{"positions": "rope", "bias": "none", "tie_word_embeddings": false, "init_std_qkv": 0.0427, "init_std_up": 0.0611, "optimizer": "muon_hyperball", "train_tokens": 342800000}
MLP neurons of a small language model. Each row is named by its layer, matrix (gate and up: input weights) and neuron, and shows model dimensions 96-223. Each number is 128 + 32 x the weight over its row's rms, rounded and kept within 0 to 255. Numbers have three digits each. A neuron's up and down rows have the sign that makes its largest values positive.
Before each neuron's rows, "fires after" lists the tokens most often just before its 100 highest values on Wikipedia text that the model never trained on; "fires on" lists the tokens most often at its 100 highest values on Wikipedia text that the model never trained on. A number after a token or word is its count.

fires after: "=" 63, " =" 37
fires on: "=" 100
L6.gate111:103148149130112146098139117215085096146109151103096134092137167084174156111150201121129131162107104146148045098127151114139123135132130170110169105095174098113121106169144115149135134127069119150114133146068120131168124148113108095109163158192107083172182120071125106143093119188131161156093159079113146126118136074100143121125091130102164154143070148133069172080140154107152178150182
L6.up111:140149088173166097125090081125148095092101116118151117152144137092119134128092175112174151115102091092142127136105158121114102108112141158115131084071137130128158122104133037140134129127113171134144152097148098154146111058156151132184107142141162102097125092081176081149126107193120166151120044082162147146098181167093146141068149105136090184126154107168158175120149112142098155169161

fires after: "=" 61, " =" 27, " |" 8
fires on: "=" 88, " \"" 12
L6.gate240:108189137137137161122177088157167090140124131113155136099137143115214141070090129171183139112136145130168084146116137099148158142076164165097066098128106108115109128134135086110126073117147132126095114148177119137100134126099113107093096118101173141120151178096093152060095139151053122109145074137136085129073119099118103119113168114090162100087117125167081116164131116153117141176138
L6.up240:181143172160062115168152095083105089088125130151100111092086129112103228166142156110149125129182136089056107197213134104171115192110134108139132077091142134123090111168086169121166142156088135167151139060148147139132167124152110147140159071175065125133090109171141092124156121148095192181137145121094152139113124109094119128116139124110169157114141081122095177138166138162164154146195

fires after: "\n\n" 94, "\n" 6
fires on: "=" 100
L6.gate263:124126101161129145137117067062168105123146131205106089064102125064199122117100137172200095138133096106094147141078140123128110156104136109106114125101145155154134072172144126163157193113183157120166155117147134132126100181074148082119099155162135092133145131149168099111110094124134145133131111161115110135102128064052110183094126120072142113061093105138130180113136079145180133168148
L6.up263:117149128150053142125154101112175115104135125162175117064117120122168097125163142138130102188103147144161137167130187111110138157095146127078129121099176172133192133176095155167136146102139187095185112096121097130134097153153139094143143154161148075148114145160153089135118127114122089150159145125063168170133136097109102123143069023089143142131101169105123158093085106128123111193123

fires after: " is" 31, ")" 30, "," 10, "\n\n" 5
fires on: " is" 45, " a" 25, " was" 15, " an" 8, "=" 5
L3.gate564:083108116110084099161179123118147131112129113061156124188143174110130104096193149166115108146103127069153097140105141119120143129138123116125174059089102158078093072160156159151085156088097087161079165164103089112064141098133120112132119138120153124121164154099207134159106127118148130055185093107144141173137112156125135132120199101112113162124114126161148164153160205109164160139185
L3.up564:123120057168095150197100080118176135102156124090106104114094108131123112122143137128144082095159130105157148082070143110094140117133119114171168071077067141107118139199085140168125185165117137080099096145157086115127172113136120073091178089073149103101134124144181075168092197174136115176166112061159146142217175102144095174139209151081151148127091154123150126116127099184147095097078

fires after: " |" 59, "|" 39
fires on: "  " 100
L8.gate61:114114071118166131107116122150143164127147102142110106142095028119117165136155143111153120128103172174165121088086149142110079156152086156152103094171126107157102141144152126136142143123149143100155167156149132120186168128139125153075068117105146127111111200146176124183103182123070113085140154088157154122146158114078121097101126121088116119109185169136072050180184081140144132074118
L8.up61:128180041088124100142118111200170173092115108110092102100106063068134142050161157138176136123102149128137112161082111138054132126098062167085144100124139137094113084027120167129132124086081170134128118107151150114155142152141150129141075105130165148068147187130187160084165103144107148096160157141145193134171138135118163119128105129098165127080169142106097099160098154152115133153120

fires after: "\n\n" 79, "\n" 10, " career" 4
fires on: "=" 100
L6.gate289:097136127138130146094149103138129101124075198148115111145126105110152129178116152148158146160109112142104157130130103111110130163142154078097070073076151137098106093117163097129094097168175184146191131096131053102129124187095081118207103143097154062086159092100129113074136124092133128157104189136104124149036078113082091140093114124133143106080100105133039139107116140101154127092144
L6.up289:100111172148148119098081155183156087154070123128140156105142114134178170099113149149100127173142101152080128103131163129131113128192107157112159098151172128105099114123099060144106134109146174169183117101119074084105106187125098137195111143129157086071155089111134097127116160058089153134099216118076084130118079136119113117136124142137126119099164098118108126090132097123120098113088

fires after: "." 35, "=" 11, ":" 7, " |" 4
fires on: "\n\n" 73, " \"" 13, "\n" 6
L6.gate463:151129176128140138156163115116139157062122123101112111178131077157124167161158121124139126099130140132133155150150146071143121170079094172170113039117093195136086164161166124086127100104139157079175110178121114126122149159166153083145104109095146108094123095111143103135140090149139120113148160101120135113058150122134195083083131140061179164121136143067146137111076149129127097187131
L6.up463:149167196068104094139140071114168106110161162119091032141123129074156177126118140099101107106120093132124177110138119116097142149090135118159154112110091090075084144106148146077170098091136107138164102121203162132120115163111096083131133160193151088097146103088154089146159085120152113106180179095110074097168106122112174128136112115123144115112140144107121068120147082150116103177181

fires after: "'" 43, " Women" 26, " Men" 20, " women" 6
fires on: "'" 55, "s" 44
L2.gate370:086170163145093135151154125107173104148129092093148112086148137155144130120155120048072185080109143155120116103146167133118182123105156116086179124063099105189141098119142111158123148188118121118132127174156119144089140102137134132194160177113144162116093067110099095126138107139091127117114148144089150188083148102114126109050156120167148118197168114126069104128098140166146134147086
L2.up370:101145115086083115113138135138182110094061079062109129107144123118215128110075110138131162097115178158110153098182157123182119107093169124122126138060141060104140128126111062187135110107131140097135132098112097131103145156162159140142200134099121193056182098134116113090089097104125099126081141115126111166069129159119146102087146099144071140148163118126127147117134124185132107148071

fires after: "\n" 54, "=" 36
fires on: "-" 42, "=" 36, "|" 12, " |" 5
L7.gate671:141171196093147124153167152112122136115084015155095146117144191163155153101149164126148154143158127153189078124089109163151174116086080141162090130172131128092099112102131165210069131162086108148151091150109145108086140181145145117124137090092214171162111096122161153137109109089085120177085087145141142115166132147086128136079150119151100100169152142105051097098109087109147133130122
L7.up671:105081131118114106138151146110149153131130097177061076111072160129098162153134133144140048122110109141104099089117105085112159188140071126092145050163183144080180097139146127173116127140151151069103138137081146185093118106146167122058187115138148151141163165163120072175141085142125151083101142124152084159131101118115100100129090124152158149130092128066104132173150066148136087130129

fires after: "-" 34, "\n" 25, "  " 7
fires on: "|" 66, " under" 12, ":" 5
L3.gate266:109120110087158069134141187161159171136164124041177120160132126124063116156131098098152135121146040167091137134140097183146079110153122146097151161153099110148052108116141224114153147147113158148123134118137152126110184136151074160121163149053136164193107092082081138110191152145159144115077152123126158129084111128112062064105117156112123166153084153119126135108118195116125101136064
L3.up266:079189208052097082141115170143117152153126131085081150138116141105115121166126148135102139193086137192122134163144104110097181165110124172103177111132166124061113110068111155093110098058151149104143149148120116154133149172179111149085121203126061165116074132161092162114185109162126181077067111161150114170119198123116156149086088099145119164181118158154104141128088104145115146120132

fires after: "." 56, "=" 39
fires on: "\n\n" 96, "\n" 4
L6.gate297:095209082108130127123111098134134153187063171166184196112151150124100138058139129220176158160156136087117151162156140132140116128158145060120127127153101137096061146163133090120176112113186136117133082104158145185113132111131144083165140081120104078114101122156156128107159069128143102137110195104184153104087172092097140114105115139096111137132143111080132187133093060089109148126071
L6.up297:109153114114077076139124116163139127148103188128142141148171151112067160122145118105150129171110180113113185132121192144140097079144164126107064190121094131120094118180138131123119101175124192145155111128135099107145116120133156080128163116163140098039125116106138110094177098131110086130168118152185143156114133122130130106105224094150178137124187104154151169182068160136091110129155

fires after: "\n\n" 99
fires on: "=" 99
L2.gate672:095181167071107144176130076141146151137149117158151110087175127092110157127157151149154083113096092089129102159116161102199116138104169134112137035150133141166127117153139094119132113115153129100136078092110122145111075216062052116114178112145130110119110062131170109100088088100122175132156119072111090109165106093078129133133056143178101090156150105118110098063070151107163129155120
L2.up672:104127130144119089149119082126108096105102157117168058146161124115149119063178164095150133177112150092122149180106113106065092105067092135186132109087155151105116068134096138119118091158114186051102110151144076130132148157159096125127116168193178125174111121119146119143127132179102107077166140119091107118122165076088194176123109163138105157126127125174170167091125150118103124154204

fires after: "=" 27, "," 23, " =" 19
fires on: "=" 46, " where" 15, ":" 13, " and" 8, " (" 6
L6.gate691:108115135135164114083178080125095154170152090231126100093108142105162080093100142088104133128088150114147166128058150149089153156099179172097120138103143193106163142147159158105152134102143132085121121132153092141205130182068138187104146089182111113078139152113067064128162095134127151088114119115068158139131138151156133133092122091073128154130141081118077081136053103153133146171154
L6.up691:127160136173144100148113134130165147134173115152164146113130110124119167107107170164113135106063172146140090212088104135103164151116196162122124107133124115088124165153209174158171116149150149149172171186119133123151148125093133107098062134118171115130141186107148105178125129129158126177122112110100204140122138146174098173107089120093162105110123134210132160139018127070119081121163

fires after: "=" 92
fires on: "=" 93
L3.gate635:154189147155113097176132174097101099122128156118106185122147104211182118169119145100117144165088067102094133086161176129186090158108107145107157143131171082181198120189166141154105166108168085095088086163160107170099142120133168165084154136182143126123085096136174125108193118094113094108124111103161097149133102116084079127158228121136121148147140161155117104143126103074147143121135
L3.up635:071139113108125077163171148165128105080177097206059143040105037074142171104116196141123096142169126181118109176112143113083096147101114169142130115128122224124134170100138071160116123130130127143123132208127121153128131152113143145156153136137130116173134098125158134122128107131174125154126150124179099111099106154141140106174068149141178125104107105103081117114153135138123162176141

fires after: "=" 74, " =" 12
fires on: "=" 86, " |" 10
L6.gate348:111101177148147120086126170124213153159159172158209136129134165112182104155110126103188086156095123109171112213154151156062124160126140115155088191178105137159122122134134134179075166114144155147072131121112060150157071151143127089124118145114172142157135088118125144123157166155087091094133158101092063171121117097122154082136088108108169151094125120119092097093134143127086140104126
L6.up348:178081131102106177092110143049113185151187101190184161125173126061037124112105200149112112171146154103159149122193101110103128138150089097091175088114165133174162124152125088091135088139149138123129190133109089082145143141157127129101154098142163106129164131123139164100124161101110143156108116119158153141154072144124132144129165088128082069109162111151148117145092142127099133128103

fires after: "-" 74, " qu" 10
fires on: "|" 74, "ali" 13, "xi" 4, " war" 4
L3.gate654:087160141150117165126169119111115142108113109141115125126127102181165148131024111142088140125106091147085141136135037127123092124137120154111134110153096161189163154147107068151122075132141165163125130125091151114145118106106105081099140155139193082108143146122128158195106193144101108149085103176103096131148178118123126095050128121095093187116125166110101193138178141078119155138052
L3.up654:171142192116135116151085146123108132112154102120157058091091156133154100208139176146098105045079116105151125079119114078158120120155045192149155137211141113114169149073128129097145132140178150137160158119113096106143153177128068099128150121129104136131090157164132118193150122103055104112111051157122131090175191120098108131086148114182146088138127183082083153132127134157178121140140

fires after: "-" 99
fires on: "|" 99
L3.gate454:146144209118147170115213156196162111122166145115175079109096184126063072194153109211100106120116147103130183125162062137103133102128118160079162164148122148102166151113145126137182100119141178112137137204143130133128190117145108113102158101140120072104143075139154169154153117110131115147112124195147102112110176160113162076190135154139173132103111172139104129155080175162115123127130
L3.up454:104111139116068166121184167150116125115123130140134133126114137118118136155122107094170141137147098156082191186145170122118138178135150154121108146141107090156133119138158091102137102092151143181125156145103128145093124127134076169156169115153142124197163122176153167155145118087070173093125148133108131137146132105138122104126103127176126100118137144132166143082101145111112111108159

fires after: "\n\n" 72, "-" 8, "\n" 8
fires on: "=" 81, " Website" 7
L6.gate90:125154156137081117151082093116131154080151111104205133098124135098112166104136102153159137111152069117148163106136127078112084073089128124117165088127128098119139137245121202114096162065157168139091106136117102070142134101105134155121124139219128145131103105186126061115142198132121126065048125137141132147154020107134141111141176162076175120202132087168154147134137129100150093137128
L6.up90:104154141189102129126135213160094180137127159073180080150092150036121109099135103121146112128144089128083174169107163093105179110135211199108126084064123110048127128188070108107178143066085168146154116097139162089163144121135109168099066131131157131143088113157113138058103139188177147152148148087130159134114107062140091131101126070120125088144185094163109057114110158060078107110137

fires after: "'" 40, "=" 23
fires on: "s" 40, "=" 23, " the" 5
L7.gate98:099153118169187178079171111061122088118163113112109141115121139118165159077127115039162154106123082127137139137117125114115136142122130121091082116167112124167143128151104134086103201169146182106081119098114132090137112179124143059103168159158117145124127124077094106063126163165093144109147141121143128119151088091116090073064090144052099088162178101136136056122132155143160100183117
L7.up98:154064138202114109066152101164116106104121115077112187075092093071140144150161139112119156101101177104163108180126112131152149108130146172127124162120122114158123085107125121125148126089154127116177147137140105117099166159185138088087106087120081097142174113128150109123098131140171125164051060101103104157127144107110113139121119060126172148182122122094225177144131113139168159100127

fires after: "=" 26, "." 19, " =" 5
fires on: "\n\n" 69, "\n" 20, " (" 5
L7.gate530:095147141132145120095117144126204195178068150117108109154137101080046121144134119128185078131122113134122131108143126145162089069092177138174154069094093143160146132147107106068211111120168153154097150186108138135144161055111109157146095094084106118132160142169126139097151103106122111176169122142123153109113141084072104150083173112086156106108177156164136108163110175146160111110092
L7.up530:158143149117128097144100069122144145166125145133140124123154100113097112109107111096191120122131151093104099114142173097136116129178151140137129129127140123171134141170161062151105134156173089168118119193060105101130156092128155115161114106156214104115141091154165135068141151137144039134126139204153166090120116127055165131014166113107082140150110162140132132129081093183166086148118

fires after: " =" 53, "\n" 7, ")" 5
fires on: "\n\n" 58, "|" 6, " is" 6, " (" 6, "ens" 5
L3.gate438:146137135122131076158146126155139134059139155085159068119122113107166127083150156157141110086103081121139093057148069150099089100147088080098146136039081139137112098157173176137119119150120146047119152173125120150105169118085064160145136112095162058148197072153152129172097179093099199132118094120110154190172133105124169132086136170161093160142135101070220103106124196120108117143075
L3.up438:136182148142108085153197132166153086125139111180092160108087090156137138146146149159105144149088109107091119166131117045125101130122081160145147129170111151130145132140099141130156133205197105158077107144116180114108156086119102123166158143125134156074146185164149139157133180107068089085115150132161082137114159140180152172140156136084175165176109126120136129090091171079101202052129

fires after: "=" 75
fires on: "=" 75, " (" 4
L6.gate213:113143097087133119134122087097088155133152095124132195100112147085084146144158139134111137139097127175088070146124146165090112115125144095168123182148091043146122090127152142163054162139117146172108157090134105138051143101125169135117116125116135090118199168090099149135133151154055115110134153099146091062113200156068073134048165149136133105113160174137117139132185104142068075093104
L6.up213:161131137192102135125126143143153121141111087114100150106101092195130127131132120149159137183181133113147154116126104115098097153174134160050148144116125126175120098094188122131128136139116187099096095168120069178158087139104162147088172141151082120148096137079157096080128145158190137103115135121208123171078110066156128082173145182139139204146101155091206136143168071172167079149156

fires after: ")" 63, "," 19
fires on: " is" 38, " |" 37, " was" 11
L3.gate342:130130090087112134166168091093121118093181165154103074101163145111139088101136099153153089120170124092135162082179100079181103156141119128152156162090081130109166111182119128124096110142104147117067224112122118066153139158163126129086131116122194122188107184150206159141170166062109139118105122131119100138148076121141146116097078110099132127183120120141175110164086117119091152126117
L3.up342:161126136120148136130102084127131070078108154134128087150128166112075132059184103145105105080104105129137164155096184151181169136084090100083113178121129189115154096141147103106145143106113081088128115125123057140124157102147096105079151101149187141153125137165128152120160170022153123132146170143167125133123186101136152172151136121111121169129106141147098118156113126197141183085136

fires after: " |" 31, "|" 27, ")" 6
fires on: "\n" 75, "\n\n" 24
L3.gate321:170109138107124093166108148124113100144108105146048157103141130127122136121141129128135141118150141127163106131117126097142126099132116114193116154098139152165171141181162082132103089124150182170133140182167134144125088121081114146129111105105175180144074080131121121117146119145133110100170100160178128110108202144122149072172108091136126195108104143196104185136112107122073125132115
L3.up321:105067164102137101131127106146139132094127169167078100159168119127046120161124086159136135131103118131099175157129130144065147066153151138140207133137199120134118146137152061133173144114134146132119152147113162148168126082103160122142128114112159104153144134104116144084155186174117110106104115127161201094137168172182166139085122072108086125137107147139125170056204165133132082086101

fires after: "=" 51, " |" 32, "|" 4
fires on: "\n\n" 43, "\n" 29, "=" 21
L3.gate597:164118103130115113133212198105125136083144107138140129075127165088122173153118141131147132196123155091177131125181098160114092137123109162112164148076168151093086182115215171126109202117106118164178125115156162149116072154149157112103145105084154103186145142128077102086115105158096132107063131140124118206145111087094138152115111116056143168142152102142116081132116089118125078119167
L3.up597:115064155094116092115149121138140136108154148148152133141104162142134099177119206165129184163130065132069142096128171157148177152136123140074124116129112120121177103095122084131085089127079131129164107137104135113060112140151101130112153154160098094146101147128164116127054104144130133130106088099110102137134169053055098183103096115100072165141125104188127175072072128097152098122169

fires after: "|" 42, "-" 14, "." 5, "in" 5, " 978" 4
fires on: "-" 75, "f" 10, ":" 6
L3.gate675:116123156140124103105130122134131123129131183100103145109149164167141093163167125129161130116151112166161122109138194140187152110113148108079171104148118156097117067116130123123162105077058150136176115120147137088126197154154098161131088104155173107150080139123120137152110132178130117131106101135146128194172114091125112113171094100131116169098078155200084128129093125189145134147156
L3.up675:084078150051146114121107149123105137152094156097077119099069130184156135142152146183158146067129088132168137142128141120206179129065128143100156136099121121088096110121144122111142107151135116130101154145129100096144227167156116119142097123134144136154108111082149087122154065181108115101111153077124157159111046189112158109165093160153116162127161100183132147118135154159191093145148

fires after: " |" 45, " returned" 5, " St" 4
fires on: " |" 44, "amp" 6, " to" 6, " into" 5, "mp" 4
L2.gate22:115151068091125117093151104148093175132133142122114153130097098179128102139102116071112131164132155131151083117103157150213095113108101151133141104103138087098122101153135094124143133182118131124157147139188124130171146123126164157138116165081139108115157092210116160122124157121129083121087148157157218117115155119127131056106122085091174100075161131102157042101139068094156105149108
L2.up22:164144123169162126148091123171113184111086105106161122129155187193134135188092164148093104137101135154167071153107122127087110118149135121104071078173103135090153095074094135144182110139080157114129096133168130100135160047085126130077119100096142172108115136147123150198139101123120115055080118117201117082157140168132137141070124104148106100058126125085129059144135101107152178189106

fires after: "." 66, "=" 25
fires on: "\n\n" 71, "\n" 22
L6.gate0:077114139099118073128127143144152086114123096193185128128141079092137085130163170123183151199141176177085082150171142082137110122155118097152156116130146156117124181061086127041145130090161175109080120169150097139131101074203115112136115103109102134117174140109131122177099062187108132145104116093179145148159124134102146115107100127182136121127129108155157165130124121146192084186125
L6.up0:137132079108125104093098091153176117129139152136072103101166136148141145090150088116205158075141098159150128184116147181091078142110156123157152178107192153108124121122188140140108130116161075093146092213081100197095083098112157105158170138189141113144216168188184189155074103172117128146117082108140107139131142074155164119133109148121115169137148094112171100174105147150138116105130

fires after: " Women" 26, " Men" 20, " No" 14, " women" 8, " People" 4
fires on: "'" 80, "." 15
L3.gate676:089164126165118069149155106142126098090151138128096119119069078073167104119180185148115122127144156175122152118150171124153123134067099167112177158131153148167119109166156184152138086166153151117102143127121077133190091098150114132118133157085104201114116127164092140148132113120080131103106153148141116044068117144156102169054148056110150174171120162142152074140156151135137082161151
L3.up676:095138150074143171126112184102178114120117120077154087111136133096128148131112114097152138053141123112165145100167117062134145127148117106090150099093130138068134119131104128121142138165088113163121087159098183152202145099118153178145160109132196188052093130200072100137095114107147140081132075125074136137134090176147114076086119094126121111163185093127153168113085093124129111087107

fires after: " |" 36, "=" 18, "s" 5, "|" 5, "-" 4
fires on: "=" 32, "\n" 31, " =" 17, "-" 9, " 1" 5
L8.gate592:148092094122111158159139128101067183150182107161106122111081124148115152216144119076154140144120080087128151134113122132170164128173072151086136176124142124094178121100118108089111127104194195117132086079146093134107087113118102152111117128074124111086104131147109061095129113151180155047128131124133148107099118111177189150107091051186193205122102129084172130148118073215140154090127
L8.up592:183140112105071176097119081111161142113159112113159104112108124107170133110145132165138117164103117155146077166120197119089122136084135107117129127141093105085140135090153115076053160127127088121173122138173216141131161133155198145080094142187174127215156060120129133119130090136099045123086135138113114178164188129085163098110138132144107162119144112099050145077183082120145113146105

fires after: "=" 73, "." 15
fires on: "=" 70, "\n\n" 16, "." 4
L6.gate200:151117142172156138099124130122108133128084202188174154125108078155092080163116140172175133178155140158125100136142084140184172109096123117070127155156121176178153216129167151085112094047185103094127069107086036143133178183132174136119119158108137133112146140164148094102127118125163070131113133147124143095085144116170088153127163089103131136114117111127125091175115191154134090120060
L6.up200:103147135189084049121158111128144118119112067141094124045158161080113097138093168149118173145100133117123099094096155110116164146109115089084141116132139153150115136128151109148043121143128093203121129171176145105165140114120107172097126148158128153130141196116135105137128092127214150133096136147144166107106141110061098139128163088106156071177121099170168133149245122165078143100098

fires after: "-" 92, "\n" 7
fires on: "|" 99
L7.gate560:166151149112142133094123125150101159116133124088141129127143063055125117123123114246148102120133102135155139126149070116085095119166129102077151112109157133117133135134192130150125150149159125144089060192158083138125164135077074126138057072133108089142126127162122108176145143137064171142080176185072147122158074121143116131136142108091160136155119131143116149163165066082132138106118
L7.up560:150083132111119077129094140106063116139121135116120166097074135111153124145107133111106150101196096096078112132090111116105159136131092107106134124134152088139138125118142137185172158120078119113158174136093168089154145136159123153085139092086105126140111107085103130181107114199050160148140071118114148109163133091125138125084134141101128081079160099093109146098079027138119142181146

fires after: "=" 97
fires on: "=" 97
L8.gate417:115126119130150096107146163130087157107156118142142143060118084083142221153067141145148093165135103145100150117074150138132117140146109113131077090090127100105167061118145122160138104124136118143071126117068157159100132120078163129120133152164143120134093097160131147100134114181186134133098111123160162097126145118114109149164127152127158088118135131106118099160140144133151152128135
L8.up417:138182149142149125091094101141098067158081139079126176090086185098148158112075176152092108078117149152108184089088093120092146176168138177111139076156141062183126089159168163138182152095129089117111170162139165116111159127144180118098088080153156080191108128089131121152216171175086142110059098103152113111157187155106092116116108142108131156151154132119127178120116131154175150168132

fires after: "\n" 22, " his" 18, " was" 11, "s" 7, "Personal" 4
fires on: "|" 23, " part" 16, " life" 13, " brother" 9, " son" 5
L3.gate110:136161149102126091082085158171144146103124121150170128140182048156150117141159092161094114115123144118109168151152126155134074090139151114123168128151133082106157116114176162078089096150115103145109120156135113087069137069145142102115147152104144181142153126104102145137206148106097084150116058148114136068101101153108197130209063093149122100120122178132075170124154121121145161131140
L3.up110:150150127138145136070147106143121114120132163208135126131146097118149082134138106047142108109071115137160097147115160154157145157157161148141173117126143101105198134043136180147086133135124158117181096127108124109135158164113106112126138148077055137134146108183103107210107156084163130096139086167163170204164111151116138155141109142126139106144177088145168089133112114163101182171134

fires after: "-" 30, "–" 21, "=" 7, "s" 6, " as" 4
fires on: "1" 25, "0" 13, "2" 10, " 1" 9, " 2" 9, "\n" 6
L6.gate439:144107141080155109140150187143151119126122166119137099131103116110077098083048117180094188156161105120071118173165112116152125098109141143143139124131099128166129140092146072076111105096127102177175136148117120147080151100019099120134138160165108119115189165122116173160121123123063042069130138114123069118167140148086146137097167216130151119122165151092111100140092063088137120168059
L6.up439:121185150083093116134151118084151120088140132169112121096086136182115121069095144134119124200122111083135118133122124074217124106129080160110171150123128116176102054136098101147117142105169123157097122136145165154114135087133154170172108134157137086073152116134127113098053110154099115184104124142133147125111185063150111129117140159147157106090119104146116149148117148142106100133140

fires after: "=" 55, " |" 14, " in" 8
fires on: "=" 56, "\n\n" 13, " the" 8, " for" 6, " finished" 4, " in" 4
L6.gate296:134158171099119190127125097139125189100121092086070139125124153148137158163126156194102105173109151118086126143098143112159165163159118109137139073149097114147181107115151117129121117139151123155154106125125079102116110155100170181154104094114131169108163120106121175104113106090114133138139145110149129140113141063172106190157162137092129131144131123124168102100139068077112077164156
L6.up296:159107159173136102137144114109130159107105129162144171072128122131111143172094141109136096127138192150077079136055168128135133123182181139092183110074135072139201189080163164098126100125103114169129095113162124095176131201123212070105136139136150117162172177100175165059120149156132137120090159116168119155135147089148105155152167137181119106183139134140099088110134129143135047131161

fires after: "\n\n" 22, ")" 19, " =" 9, " Qu" 4
fires on: "\n\n" 36, "=" 22, " of" 8, " is" 6, "na" 6, " by" 5
L2.gate173:128178143084147112129121095137114082165123152135061121134145155090184118089147071095089055162141090076132107164136168159120109125140104097090147054157087111102116147164111138113120127137111131097142123157074097134130195087124108131108114070101086147088144144108148147150146127096094128120090080133117126166127108193142135181089133160175154183143128144106116068131172124123178093101140
L2.up173:135127180114139158173121078144132111106072116145096201097154169161163153071085113145150124154155112073220128072122148084170117125113147173157175188164135060171118098158117134148167143147143138072126128105072149069142101095149132115137163114111121114067176079139139114094093110098138103131139133183132146169149127062095112093105107148139125162147078172119123114202151131120191131119123

fires after: "|" 100
fires on: "-" 100
L2.gate184:139106131067089115082115126115111112093145146166148163101185111110112156204207125105172103136143218105120104117127147156131107152135170164130115186135117076161200104168109142147167148065132142196116122119218117138130136149132103200180137113209111104154135128171087103102174167171125126133121174104103098084182128074138172129093140157112110163148138141159159130167117113182132139151125
L2.up184:092081123106146093121205162149162073103174130112119125078110074110134081111115141110110164095122138150131105154155122108115112066131090107132137180093151130121180071196158170109141128102110131087106104173211170155155068108100205100146211068155134133102108203160104140115139109121140067204157182146151107137152189163079146163162122091070172138073090187122113118182160122150133080199124

fires after: "\n" 25, "-" 18, " 7" 13, "  " 10
fires on: "|" 50, " |" 25, "–" 15, ";" 6
L3.gate418:148137099165119145109107106167164158132124124146068132167172166118096173164101108135141128139117093099096124147181167137133114118127108154063104156159117088029148161144181141137194101101117152156103095124078118112100136136120143146150115141115145129129104123092136165175101093140168123106166090105139145220141110187122098104144084183090141126162133140045159142109142163078117186171058
L3.up418:133162115127076107148116139123180126138135105162144109190115078104063062154155111142127168149185145094073135185150136175145161104062163146127089117176164138100103106187140199122139096125126080116121109113152070156161159095145055093101102137082165141113137145159139159120133167111170103090151093207190149166124066120082106108141078082102207096159089098139127162125157155099186109097152

fires after: "\n\n" 97
fires on: "=" 100
L6.gate536:125147121136098161149144135146115158194113094190125180133124091117222147133137125157139109164062152147130143150137129139092124121135143139106111107208112129145111112111156113134149124165145113171180075092189168170118139148108171082164082103155167119095129110134143110071058190202116138143191159115098082082132103113110111102098100094082167125090155136139075079127166132095155164122160
L6.up536:151077124119119085110079100075187085122145157186113102147175085134153122141115152100094178158130159139145123101111165217141134130115154108149157137165156123146123107143114168160158104108143111132133095065163061035127117194157109111123081136151155135129123168179108120127174152130113145164148149109132080131148096120134121152146093059110137126159123107104133210119128118110135172155080